Weights of a small transformer language model.
Training: a variant of Adam for these matrices, 810M tokens.
MLP neurons of a small language model. Each row is named by its layer, matrix (up: input weights) and neuron, and shows model dimensions 32-95. Each number is 50 + 15 x the weight over its row's rms, rounded and kept within 0 to 99.
After each neuron's rows, "fires on" lists the tokens most often at its 100 highest values on Wikipedia text that the model never trained on.

L10.up774:51 65 27 51 64 54 55 15 48 05 67 39 56 19 58 33 25 65 41 40 31 30 33 58 47 45 56 52 26 59 38 58 44 76 47 58 55 57 55 72 55 58 50 59 74 69 47 45 68 69 40 40 66 51 70 59 43 49 49 34 49 25 62 55
fires on: " ", ".", ",", " and", " $", " −"

L4.up446:62 60 32 30 55 59 58 49 71 26 62 49 48 30 57 71 61 54 38 28 55 48 45 30 17 70 51 56 34 56 27 55 74 60 31 57 42 55 52 65 49 72 36 41 45 60 56 30 70 62 38 60 35 59 63 30 35 50 77 41 47 61 72 46
fires on: "on", " then", "ion", "oc", "t", "ar"

L9.up591:25 61 44 66 68 58 05 36 79 44 52 24 42 51 49 38 47 52 45 51 42 50 80 37 68 36 47 54 54 58 45 64 26 65 60 57 44 36 47 58 44 42 65 48 62 41 15 44 69 30 29 37 45 42 51 30 37 47 42 32 74 33 48 49
fires on: " K", " H", " D", " W", "H"

L5.up233:27 75 49 48 40 31 49 41 54 46 55 56 34 48 54 62 30 60 52 58 50 49 24 39 61 49 49 41 72 38 27 57 45 46 31 68 56 66 75 50 57 75 36 47 92 44 50 65 40 80 44 48 60 43 56 21 56 70 46 47 81 66 28 32
fires on: "em", "rom", "al", "om", "im", " rem"

L6.up539:59 48 39 63 43 54 44 23 64 44 66 68 62 65 69 44 43 70 57 64 45 39 86 45 59 38 32 45 69 42 33 59 41 40 50 51 28 59 22 35 24 37 49 50 46 36 56 61 33 67 75 57 54 70 26 38 31 50 77 46 60 61 43 58
fires on: "eb", "ip", "s", "op", "up"

L10.up129:49 70 47 46 32 57 50 52 55 22 71 39 48 58 45 50 51 43 00 62 39 57 39 52 20 51 49 49 26 58 38 49 53 86 63 60 44 62 61 45 11 44 38 45 62 35 57 63 60 67 74 72 61 70 45 38 43 71 31 46 66 59 44 50
fires on: " on", " in", ":", ",", " as", " &"

L7.up373:71 71 31 74 51 71 42 30 54 63 83 28 48 71 37 44 16 58 76 47 53 43 30 36 39 38 55 31 28 58 16 59 67 37 49 62 48 57 74 70 52 44 48 47 53 39 30 19 46 48 73 52 48 54 27 33 75 32 30 57 56 51 71 76
fires on: "ad", "if", "in", "u", "ie", "g"

L5.up852:28 44 51 45 50 48 70 71 87 59 67 47 51 54 66 73 56 37 31 71 54 51 61 51 44 26 38 72 44 77 76 58 26 76 01 32 59 60 37 13 54 55 45 34 37 33 62 56 31 61 59 48 53 80 73 47 58 65 71 35 58 36 24 37
fires on: " she", "he", "av", "e", "che", "re"

L7.up646:32 50 19 43 11 12 44 60 66 55 80 40 44 55 56 70 72 51 18 51 62 40 62 57 60 34 52 61 45 54 65 49 49 59 39 68 47 83 54 57 65 22 44 46 55 40 47 57 40 63 72 66 69 57 30 52 68 66 65 56 64 30 61 42
fires on: "u", "enn", "ol", "o", "il", "ul"

L4.up89:25 60 47 53 32 68 52 51 81 13 45 54 76 55 60 38 42 48 54 38 52 74 44 60 38 40 58 56 37 54 48 53 61 43 45 55 55 85 52 54 39 59 81 59 86 48 29 55 57 55 70 35 78 46 52 43 19 64 44 65 34 59 31 60
fires on: "h", "l", "ad", "ich", "it"

L9.up518:38 65 44 63 37 65 55 65 54 42 55 60 66 52 60 64 49 56 45 49 37 78 61 46 46 21 46 53 43 74 57 53 64 50 22 52 56 75 71 64 52 66 40 55 44 44 49 28 63 33 83 28 60 24 45 41 46 73 66 39 50 72 49 22
fires on: ",", "-", "–", "ap"

L6.up550:58 58 42 84 39 76 51 50 78 31 43 30 43 34 59 80 47 27 46 67 71 50 58 63 53 25 57 26 59 54 31 56 56 27 48 39 46 59 05 69 71 60 43 74 31 58 44 51 63 52 24 57 74 23 81 55 39 44 73 29 48 63 56 59
fires on: "t", "ic", "it", "o", "el"

L6.up201:68 80 46 45 26 43 51 29 68 58 75 54 33 40 37 59 33 40 54 59 64 37 63 42 17 28 42 52 44 52 60 55 50 29 41 80 34 60 65 23 61 56 70 34 75 38 51 41 40 49 63 49 48 56 52 49 45 61 23 41 45 41 70 47
fires on: "ast", "im", "ost", "o", "itt", "p"

L6.up167:48 73 31 64 17 54 72 27 23 37 61 43 27 61 68 80 29 34 44 53 54 39 41 65 25 64 28 72 44 50 30 57 10 58 61 59 31 47 46 38 31 56 48 51 26 67 68 57 77 29 40 34 45 54 40 78 43 49 25 39 52 63 34 47
fires on: " it", "iet", "t", " It", "ig"

L4.up25:62 58 50 61 74 66 50 30 57 30 89 45 53 39 53 71 26 27 29 39 65 47 53 62 45 63 44 38 57 40 38 64 74 40 42 57 57 55 51 58 55 46 34 49 30 34 45 26 55 63 46 53 39 47 43 37 37 42 72 37 43 78 73 48
fires on: "t", "c", "ol", "al", "ion", "le"

L6.up705:71 68 44 48 51 75 86 70 49 47 91 31 54 51 50 36 57 41 20 44 55 60 41 74 51 63 53 46 39 47 44 54 62 49 54 50 60 34 42 43 42 43 55 37 59 59 63 26 74 58 34 83 58 72 33 59 60 19 68 50 59 56 56 42
fires on: "i", "ra", "ic", "ron"

L5.up141:35 59 41 39 26 42 44 64 57 65 70 65 23 56 89 55 42 52 33 42 63 70 17 47 43 26 28 42 71 49 56 52 37 49 55 80 68 34 61 36 63 64 67 34 61 33 57 61 32 61 39 58 50 70 61 32 42 72 26 48 57 54 62 63
fires on: "im", "ark", "tern", "ic", "ly", "om"

L12.up287:75 70 40 51 52 68 44 44 55 42 31 79 61 50 60 33 42 66 81 50 35 43 54 48 49 45 50 70 59 47 43 59 33 67 00 62 39 43 62 45 41 53 46 41 71 44 37 70 79 64 73 57 52 56 59 52 60 65 23 42 62 48 31 52
fires on: " ", " (", " det", " to", "et"

L4.up766:32 60 52 60 42 86 39 31 74 39 40 43 50 70 52 67 31 42 67 69 41 73 46 53 45 24 61 69 72 44 62 58 42 56 27 44 42 94 54 59 47 49 51 71 45 77 35 58 47 57 42 44 67 68 77 43 30 52 38 65 27 45 72 59
fires on: "av", "it", "ad", "og", "st", "iv"

L4.up432:51 48 57 35 51 64 52 29 59 53 75 45 51 57 60 39 58 33 38 77 91 60 48 59 52 36 43 56 27 57 52 48 73 59 33 45 30 44 01 53 56 47 39 18 46 48 54 41 52 57 44 50 40 50 78 61 49 31 84 34 40 66 32 51
fires on: "i", "le", "ces", ".", "ific"

L7.up808:56 71 33 90 44 43 74 35 50 16 53 84 47 61 66 76 49 41 53 43 68 69 70 60 68 55 49 55 46 38 50 59 55 24 44 37 53 58 28 68 63 49 55 21 56 33 42 66 52 55 45 45 79 24 42 49 23 51 54 32 72 36 44 58
fires on: " the", " all", "\\", "b", "op", "p"

L5.up604:79 60 41 43 35 60 73 70 43 65 64 37 54 29 40 33 50 31 08 56 41 59 50 41 50 50 34 65 37 43 40 58 23 58 20 82 47 58 55 44 57 93 62 19 60 32 81 43 59 31 40 41 48 35 44 53 47 44 52 65 64 63 55 47
fires on: " inter", "er", "ter", "ul", "on"

L13.up77:57 36 68 76 31 31 46 57 54 54 66 61 29 60 50 40 64 46 25 54 29 62 66 38 34 51 44 72 37 56 80 58 42 51 44 71 35 63 60 69 40 52 33 54 55 53 32 49 53 40 57 27 80 51 57 17 65 81 45 28 66 42 41 53
fires on: "1", "2", "\n", " on", " in", " bro"

L7.up869:71 46 54 47 54 53 50 49 54 54 68 66 17 65 49 69 53 48 41 64 24 55 40 56 49 51 62 38 55 52 53 62 88 43 48 52 66 75 31 38 53 76 70 42 41 58 50 27 42 74 35 44 48 55 34 30 55 60 52 25 50 36 49 44
fires on: "ic", "it", "ec", "ric", "c", "ant"

L5.up277:77 84 15 61 51 22 60 71 57 53 65 59 27 41 68 40 39 51 44 51 51 43 36 33 41 40 60 46 43 50 57 50 57 68 34 58 32 92 57 23 68 54 62 54 82 64 35 39 73 27 70 38 66 52 49 46 52 65 56 54 32 51 71 44
fires on: "ad", "r", "p"

L4.up815:32 67 56 69 45 84 30 66 57 30 64 32 32 39 69 62 38 58 38 87 39 59 48 52 69 32 33 57 37 47 59 60 60 23 29 86 75 61 30 34 28 47 44 49 49 47 62 14 39 37 61 60 53 55 19 34 54 72 55 38 42 45 52 43
fires on: "-", " War", "ect", "ed", "ist", "air"

L8.up134:47 56 27 72 41 53 52 69 81 57 47 62 40 83 54 67 09 35 36 76 46 66 74 30 36 41 45 69 30 60 39 57 25 69 54 53 40 66 81 33 41 57 55 13 35 61 36 70 60 69 44 66 62 67 49 47 47 44 59 31 73 67 39 70
fires on: " she", " he", "et", " so", " be", "o"

L4.up695:76 45 20 53 51 60 72 47 37 48 66 45 73 49 58 38 47 19 40 51 70 62 53 42 33 53 56 50 35 55 25 59 75 48 49 40 62 40 25 71 70 44 70 23 26 66 51 28 77 43 30 56 50 59 52 40 58 23 60 48 57 42 63 16
fires on: "ron", "le", "are", "i", "it", "b"

L5.up28:60 39 39 54 62 57 56 31 40 35 50 44 74 81 71 72 79 49 50 45 64 59 62 25 53 17 40 72 30 48 44 57 44 47 57 75 62 47 48 48 49 75 42 26 40 45 67 64 39 59 67 59 65 69 35 61 22 40 55 36 44 51 41 67
fires on: "ing", "g", "og", "ation", "ib", "ion"

L5.up73:19 52 48 41 44 69 34 47 80 68 44 30 16 50 57 46 34 59 54 64 36 67 60 62 61 35 24 75 43 54 34 57 85 25 12 41 68 66 36 53 59 60 46 56 39 21 64 35 47 42 54 30 74 36 42 32 32 40 58 48 38 47 43 30
fires on: " ", "-"

L8.up811:55 63 53 74 28 65 43 22 30 39 51 89 34 48 69 55 40 57 25 93 44 41 54 24 31 51 68 71 56 57 42 58 42 46 77 38 21 33 58 28 22 68 57 68 71 46 41 68 49 75 73 36 62 68 59 47 56 51 51 44 65 63 42 67
fires on: ":", "ime", " Pro", "our", "inal", " League"

L10.up537:22 92 24 57 15 38 55 68 46 66 82 62 32 72 47 54 44 49 21 45 51 60 70 57 47 45 39 72 57 46 52 50 40 57 64 91 61 59 64 51 63 65 64 53 43 22 46 48 69 30 52 50 42 54 25 35 55 79 45 48 52 55 45 41
fires on: " w", "im", "ark", " qu", "p"

L6.up450:51 57 36 50 18 70 39 76 89 26 59 56 37 24 55 54 65 34 42 46 83 68 69 61 55 17 43 61 59 60 54 49 61 41 51 83 26 40 58 67 32 48 61 47 70 60 40 70 87 42 28 61 33 14 51 67 72 54 65 42 57 46 38 23
fires on: " of", " to", "and", "ay", "ince", "rom"

L8.up510:28 53 48 73 28 64 41 59 30 17 47 63 31 48 57 79 28 76 45 68 45 79 33 56 47 54 56 59 63 40 36 50 51 61 35 62 37 40 39 58 46 52 44 42 65 33 48 51 56 49 63 30 65 63 40 28 72 49 42 38 69 42 55 46
fires on: "st", "b", "p", " St", "g"

L6.up299:33 77 16 35 45 46 46 45 45 22 56 41 45 34 39 60 31 39 30 52 54 49 66 59 51 54 67 39 43 57 58 55 58 40 46 61 42 48 51 31 39 71 87 42 54 60 44 33 30 47 78 46 60 36 18 17 53 65 36 32 52 55 58 58
fires on: "er", "ost", "or", "ther", "ian"

L13.up181:46 60 39 58 49 81 69 53 56 49 65 39 29 24 56 67 61 58 00 53 17 58 53 52 42 47 78 31 55 45 37 55 52 72 51 50 29 76 32 30 44 72 62 43 59 59 55 48 67 47 45 60 45 36 42 28 48 44 52 35 56 28 39 51
fires on: "2", "3", "0", "5", " f", "4"

L8.up114:64 63 30 27 59 55 24 73 38 45 51 56 33 56 68 51 49 51 44 34 56 72 56 67 58 29 14 72 45 59 60 58 32 79 45 71 69 61 69 52 23 60 21 52 49 60 41 23 38 50 73 76 66 59 59 65 53 31 40 59 51 47 55 61
fires on: " al", "l", " Al", "al", "el", "nd"

L12.up627:48 74 51 50 56 63 69 53 21 25 44 54 34 34 70 46 50 58 51 63 39 74 45 42 86 70 74 55 74 75 37 53 61 39 45 58 41 42 47 18 40 65 57 59 42 38 64 59 25 59 68 39 55 59 26 27 56 31 48 73 55 59 52 62
fires on: " c", "i", "st"

L7.up337:81 78 22 39 54 60 48 57 58 21 44 48 48 32 61 49 49 25 51 56 28 55 67 66 28 30 38 46 57 43 28 62 38 36 41 64 22 43 40 45 49 52 31 50 81 63 73 44 48 50 59 40 60 33 38 47 70 65 60 58 67 51 61 78
fires on: " of", "1", " and", "|---|---", "7"

L13.up786:40 50 49 31 44 55 37 07 57 54 45 79 33 50 58 69 41 57 14 57 30 61 65 33 39 60 48 73 49 65 68 57 40 71 28 46 39 72 64 49 54 62 61 56 73 22 83 62 39 42 65 19 55 49 54 65 28 48 43 40 42 84 47 36
fires on: "2", " sp", "sp"

L7.up642:86 61 46 48 61 65 31 75 39 56 57 70 54 17 52 74 64 72 54 57 38 80 68 37 55 39 36 38 48 57 53 56 75 48 34 50 56 61 50 36 52 67 40 53 39 76 30 30 36 60 14 46 54 50 35 39 54 32 49 33 70 33 58 38
fires on: "ch", "c", "h", "icip", "ic"

L4.up620:54 53 10 48 71 46 64 53 29 33 47 52 34 52 95 62 35 46 35 62 43 64 63 53 51 48 56 56 30 79 32 57 43 54 57 28 50 71 70 45 19 85 31 57 28 37 27 43 43 49 57 55 50 40 58 46 62 44 41 58 50 72 31 92
fires on: "in", "l", "al", "ly", "e"

L7.up449:72 48 51 52 50 47 51 50 65 34 58 45 18 42 61 67 42 61 40 73 66 59 40 57 66 34 39 45 40 81 43 57 68 50 41 41 56 56 34 96 35 53 62 52 44 59 39 58 47 49 48 91 63 71 31 43 31 33 60 55 66 59 30 29
fires on: "o", "a", " le", "l", "h"

L13.up45:50 43 23 65 27 59 49 68 62 25 69 26 32 70 64 53 38 46 46 46 53 64 50 67 62 35 38 30 63 47 41 58 27 70 69 70 34 73 37 25 43 69 71 56 45 34 58 53 61 42 41 41 70 75 32 40 33 59 15 32 44 16 49 26
fires on: " |", ":", "=", " de", "|", " De"

L12.up424:64 53 49 48 69 34 52 44 58 57 76 30 41 29 53 42 42 50 61 41 21 50 35 38 38 49 51 54 58 57 73 63 26 93 41 54 60 63 58 52 51 42 58 42 77 64 18 48 72 72 57 37 67 41 20 39 67 55 27 64 64 37 69 40
fires on: " ", " (", " is", "1", ":", "\n\n"

L7.up435:65 60 43 51 42 39 45 37 29 40 66 28 40 00 57 75 31 51 22 39 30 58 52 49 39 68 55 73 45 60 55 57 56 77 54 88 43 68 53 65 60 50 63 66 41 22 32 68 60 66 55 53 58 61 49 48 34 45 83 22 51 56 60 60
fires on: " and", ",", "ra", "sc", "),"

L7.up272:52 53 48 68 41 49 53 54 41 70 68 38 70 41 47 73 58 74 41 45 32 36 56 23 59 49 49 50 52 48 31 63 21 65 36 50 84 37 54 59 59 39 54 17 49 42 60 40 36 55 39 50 40 49 50 40 53 56 56 66 96 53 36 45
fires on: "h", "il", "ul", "l", " well", "ol"

L7.up440:50 67 04 42 55 51 48 49 25 50 49 44 45 26 52 42 44 34 37 59 80 65 60 50 65 40 46 30 28 67 70 55 47 75 50 64 35 59 50 59 45 44 45 41 55 41 40 29 50 31 61 53 65 34 34 48 46 73 38 46 63 56 65 48
fires on: "er", "el", "or", "ander", "eneral"

L13.up569:61 51 59 36 70 69 18 56 54 64 38 70 23 62 54 40 69 85 47 59 49 64 72 24 41 73 44 57 37 37 48 65 45 63 32 44 39 62 39 42 67 29 67 38 37 37 69 60 51 45 59 17 83 50 48 44 42 42 45 38 51 63 47 46
fires on: " is", "2", " f", " T", " S"

L10.up327:80 66 15 58 46 66 50 72 49 53 65 42 24 56 84 46 64 32 60 66 46 93 69 54 50 44 33 64 61 56 71 53 49 63 56 54 28 69 47 38 31 44 57 42 79 47 49 40 83 25 35 40 63 51 41 35 48 65 39 45 46 63 53 31
fires on: ":", "=", "-", " as", "|"

L7.up538:72 71 36 80 62 39 51 51 48 36 65 61 22 43 46 66 26 74 51 57 15 48 49 46 32 66 59 34 51 82 67 61 60 51 58 86 30 69 71 32 73 62 49 68 62 39 40 52 31 49 55 24 81 49 46 36 49 24 35 58 41 70 59 39
fires on: "r", "h", "p", "at", "l", "c"

L4.up153:45 69 52 46 56 54 64 57 73 64 61 48 36 58 47 63 30 56 32 61 63 59 65 45 73 47 65 54 37 32 35 62 25 46 34 57 53 40 57 57 41 37 60 31 41 51 64 23 43 27 40 73 35 37 82 58 60 63 79 57 75 39 60 27
fires on: "ir", "on", "il", "ol"

L12.up52:45 41 58 48 55 40 65 34 41 34 54 50 60 56 54 32 43 71 62 60 20 46 81 54 49 31 49 64 29 62 49 62 37 55 22 76 57 65 55 26 49 59 33 49 60 61 03 49 78 31 64 39 80 60 24 39 73 64 51 70 66 36 44 56
fires on: " ", "1", "–"

L7.up870:57 43 52 45 27 33 65 85 70 42 79 65 18 21 30 86 51 33 37 57 36 67 48 46 64 54 67 52 40 66 40 58 17 47 45 22 53 68 41 42 56 69 29 75 35 33 55 67 31 55 52 56 41 47 40 44 55 45 40 21 58 47 43 47
fires on: " part", "t", "ass", "che", "ort", "he"

L10.up522:25 44 58 50 61 62 64 31 31 54 48 65 41 40 76 54 51 37 53 54 42 36 69 33 56 61 40 56 43 63 62 62 51 46 47 43 40 79 55 50 35 50 63 39 26 27 40 46 78 71 56 45 49 67 65 26 54 75 46 44 57 25 56 42
fires on: " ", " le", " al", "\n", "inn", " ran"

L4.up534:37 56 24 59 44 65 57 77 74 38 46 39 71 59 47 72 73 40 58 74 77 68 43 64 48 24 57 64 39 74 51 51 67 42 26 44 45 57 55 49 46 45 52 79 60 33 12 42 68 60 53 54 78 83 44 54 53 59 21 46 51 75 68 31
fires on: "er", "an", "en", "in", "ou", "y"

L8.up653:32 69 30 44 67 67 39 26 74 60 41 48 40 71 40 32 51 10 27 52 56 66 52 54 54 49 07 38 63 50 56 61 55 47 63 32 62 22 48 44 45 63 58 45 45 29 33 30 77 31 29 46 35 65 74 66 41 41 49 38 48 74 63 53
fires on: " t", " |\n", ":", "%"

L7.up594:49 60 26 77 22 84 22 57 52 56 42 57 54 49 75 44 36 47 50 47 58 65 71 63 34 53 40 84 32 56 63 50 76 27 35 48 53 45 25 34 70 34 55 63 35 43 43 31 46 56 27 29 64 81 65 18 62 64 52 22 67 67 42 31
fires on: " an", "i", " -", "form", "-", ","

L5.up590:36 61 69 51 54 49 67 65 53 44 28 37 67 39 50 30 01 43 59 44 35 61 55 57 65 50 41 73 40 80 53 68 52 35 14 45 42 59 42 39 70 44 28 49 54 44 39 55 82 43 60 27 56 28 53 20 56 11 43 48 42 48 58 47
fires on: "el", "j", "l", "–", "ig", "-"

L6.up480:39 42 38 39 52 81 20 46 61 35 49 32 66 59 58 74 32 65 43 57 65 53 60 45 59 45 30 47 52 52 22 70 64 58 12 39 49 52 63 60 63 47 36 63 58 49 63 39 38 47 58 34 56 82 56 36 48 53 57 48 40 37 80 49
fires on: " e", " ", "s", ":", "e", "c"

L9.up834:32 53 57 65 47 63 52 55 31 33 45 79 37 41 51 82 31 63 40 53 63 71 39 41 63 56 50 32 61 71 60 51 56 59 41 48 31 73 36 63 54 59 36 48 59 35 53 44 29 21 73 35 68 78 56 61 54 41 30 60 64 66 47 60
fires on: "i", "ic", "-", ")\n\n"

L13.up863:61 42 41 58 63 51 56 48 27 50 51 31 22 37 72 46 36 56 47 36 54 62 34 57 65 76 39 40 66 89 78 55 24 43 53 45 47 82 54 80 67 68 48 52 70 57 62 34 73 73 36 14 45 83 66 30 58 85 31 49 62 43 49 34
fires on: " (", " ", " pro", " al"

L8.up403:53 59 42 55 29 68 34 80 62 44 44 57 32 50 64 75 48 00 23 61 62 39 51 65 37 49 47 58 49 32 60 54 44 18 56 46 35 39 39 68 64 52 44 58 55 49 42 49 73 45 51 50 40 30 49 53 54 63 57 62 52 53 81 52
fires on: " of", " and", "ul", " to", " from"

L12.up291:55 60 22 57 59 24 27 29 60 25 52 43 25 58 46 59 26 60 33 59 45 52 44 49 23 32 33 71 34 36 56 61 79 60 52 28 29 71 43 71 19 54 52 54 65 48 24 64 61 51 35 24 63 56 49 60 43 54 51 53 70 33 76 67
fires on: ",", " |", ".", " "

L4.up53:21 65 47 41 60 30 75 48 59 49 83 52 52 55 62 55 51 68 50 56 41 36 70 45 46 38 33 29 71 51 19 58 17 49 52 61 54 46 29 59 49 37 77 38 25 48 43 23 46 45 56 39 69 56 23 45 41 65 56 53 76 48 43 42
fires on: "ep", "um", "ip", "a", "am", "up"

L10.up611:71 74 51 54 51 58 08 73 88 39 84 32 39 57 45 49 49 51 32 58 42 67 39 53 46 49 48 58 54 54 63 55 43 67 39 71 27 56 43 31 30 44 46 30 76 30 38 41 61 37 42 42 43 50 30 66 49 71 43 33 82 62 56 41
fires on: " in", "/", " on", ":"

L12.up102:41 57 55 68 62 62 56 49 44 44 48 48 60 55 36 57 51 36 44 58 58 45 58 51 49 29 62 61 66 64 26 59 27 44 24 61 49 41 45 76 27 52 48 35 38 48 58 39 52 57 44 60 31 39 30 53 50 27 77 28 53 83 39 32
fires on: " F", " M", " Y", " K", " Z", " Ab"

L12.up504:40 68 52 68 61 58 09 39 64 17 37 40 54 50 56 56 44 53 46 58 61 24 42 47 73 52 47 51 27 59 68 61 55 45 76 47 49 40 28 62 57 25 49 50 63 21 45 42 99 28 38 62 71 35 26 38 58 35 43 54 68 87 39 44
fires on: " H", " L", " R", " kn", "H"

L8.up801:43 54 48 57 61 75 30 49 32 44 48 29 56 45 53 68 76 52 27 80 41 60 85 41 68 25 59 69 45 76 25 57 55 50 34 37 47 28 32 29 20 60 52 32 44 27 31 54 60 55 61 40 46 47 47 59 64 42 64 36 46 88 65 54
fires on: " f", " F"

L4.up280:34 57 46 49 34 39 68 60 53 59 35 32 30 42 69 69 50 19 37 63 74 61 51 49 34 41 18 43 38 57 51 47 74 40 51 62 42 78 26 76 64 52 59 52 51 64 54 45 51 65 58 66 51 52 52 62 37 50 65 27 48 53 60 27
fires on: "o", "ience", "ase", "ic", " =\n\n", "a"

L4.up78:35 59 34 85 46 53 79 62 52 40 48 55 63 37 53 77 69 31 46 57 59 58 36 59 55 40 33 66 38 66 75 54 58 10 09 40 42 64 57 54 48 65 66 52 76 42 48 52 68 26 61 51 67 59 63 65 62 57 33 44 41 67 46 49
fires on: "ight", "k", "le", "in", "ber", "an"

L7.up383:42 51 40 37 53 52 27 59 49 24 48 55 30 21 76 38 53 22 24 43 63 45 51 38 67 46 60 40 49 67 66 54 73 71 61 58 34 41 44 42 30 54 74 53 44 55 57 37 63 65 80 28 68 36 53 37 38 47 19 49 40 48 58 73
fires on: "er", "ant", "ctor", " member", "or", "man"

L5.up715:42 49 43 37 52 65 50 52 43 44 48 31 65 27 70 50 33 61 80 77 35 65 48 62 55 42 42 51 33 38 49 65 27 75 36 65 54 47 48 59 42 71 22 85 42 63 35 51 44 48 61 65 86 58 39 45 72 39 44 46 44 44 35 72
fires on: "el", " only", "en", "l", " El", "ast"

L9.up704:36 78 53 61 47 64 36 38 70 34 47 25 58 57 91 54 28 42 16 34 33 54 49 64 55 31 55 53 53 82 54 62 61 64 43 26 68 42 54 59 19 47 68 40 75 67 59 61 71 52 41 39 94 19 46 44 25 28 61 46 38 53 52 64
fires on: "-", " and", "P", " or", "."

L4.up702:74 72 40 72 55 41 46 71 58 24 38 54 59 65 39 36 65 45 57 61 38 82 39 53 73 62 45 50 26 37 47 56 50 53 62 39 69 60 40 69 40 71 42 41 51 49 51 78 53 60 35 35 64 43 39 59 39 51 34 36 66 39 64 55
fires on: "b", "op", "f", "m", "eb", "ood"

L12.up505:40 56 33 34 66 41 56 39 39 66 43 60 35 38 61 13 18 45 57 54 45 50 57 60 59 79 60 65 32 41 41 62 47 44 53 58 42 53 43 36 38 61 38 78 52 58 12 60 47 57 82 17 72 59 11 18 55 60 40 52 59 36 42 50
fires on: " ", "9", "1", " first", "l", "and"

L8.up794:58 47 37 33 38 27 36 46 47 51 47 35 72 46 52 60 45 78 33 45 33 38 76 47 46 42 37 71 65 68 53 61 36 84 53 59 40 75 51 54 44 40 74 25 80 28 43 37 17 51 67 25 62 72 38 60 36 58 70 40 33 52 38 33
fires on: " sp", ":", " November", " December", " August"

L4.up48:83 78 40 63 63 74 56 42 78 55 53 59 59 38 65 49 48 25 49 52 57 34 78 65 36 35 52 34 46 33 46 58 40 43 34 30 59 45 37 40 49 60 50 20 57 32 55 41 74 74 34 67 46 61 49 65 76 48 69 41 63 43 31 48
fires on: "t", "ut", "v", "s", "ow"

L7.up846:51 74 38 39 83 57 46 41 68 56 58 48 81 25 53 24 44 50 70 82 37 45 52 86 53 42 41 39 30 35 33 60 59 55 40 42 51 59 37 22 48 38 63 33 47 51 28 25 84 41 56 37 35 73 33 53 37 47 66 34 63 63 51 18
fires on: ":", "v", "ing", "ice", "e", "s"

L4.up638:17 42 51 56 56 22 61 46 71 26 60 62 40 44 69 81 34 45 22 56 54 57 61 42 64 41 59 74 28 64 51 59 48 94 46 37 58 77 36 48 46 35 71 28 50 47 53 37 29 65 65 61 67 52 51 10 53 33 59 50 54 57 73 38
fires on: " Le", "e", "re", "el", "ra", "we"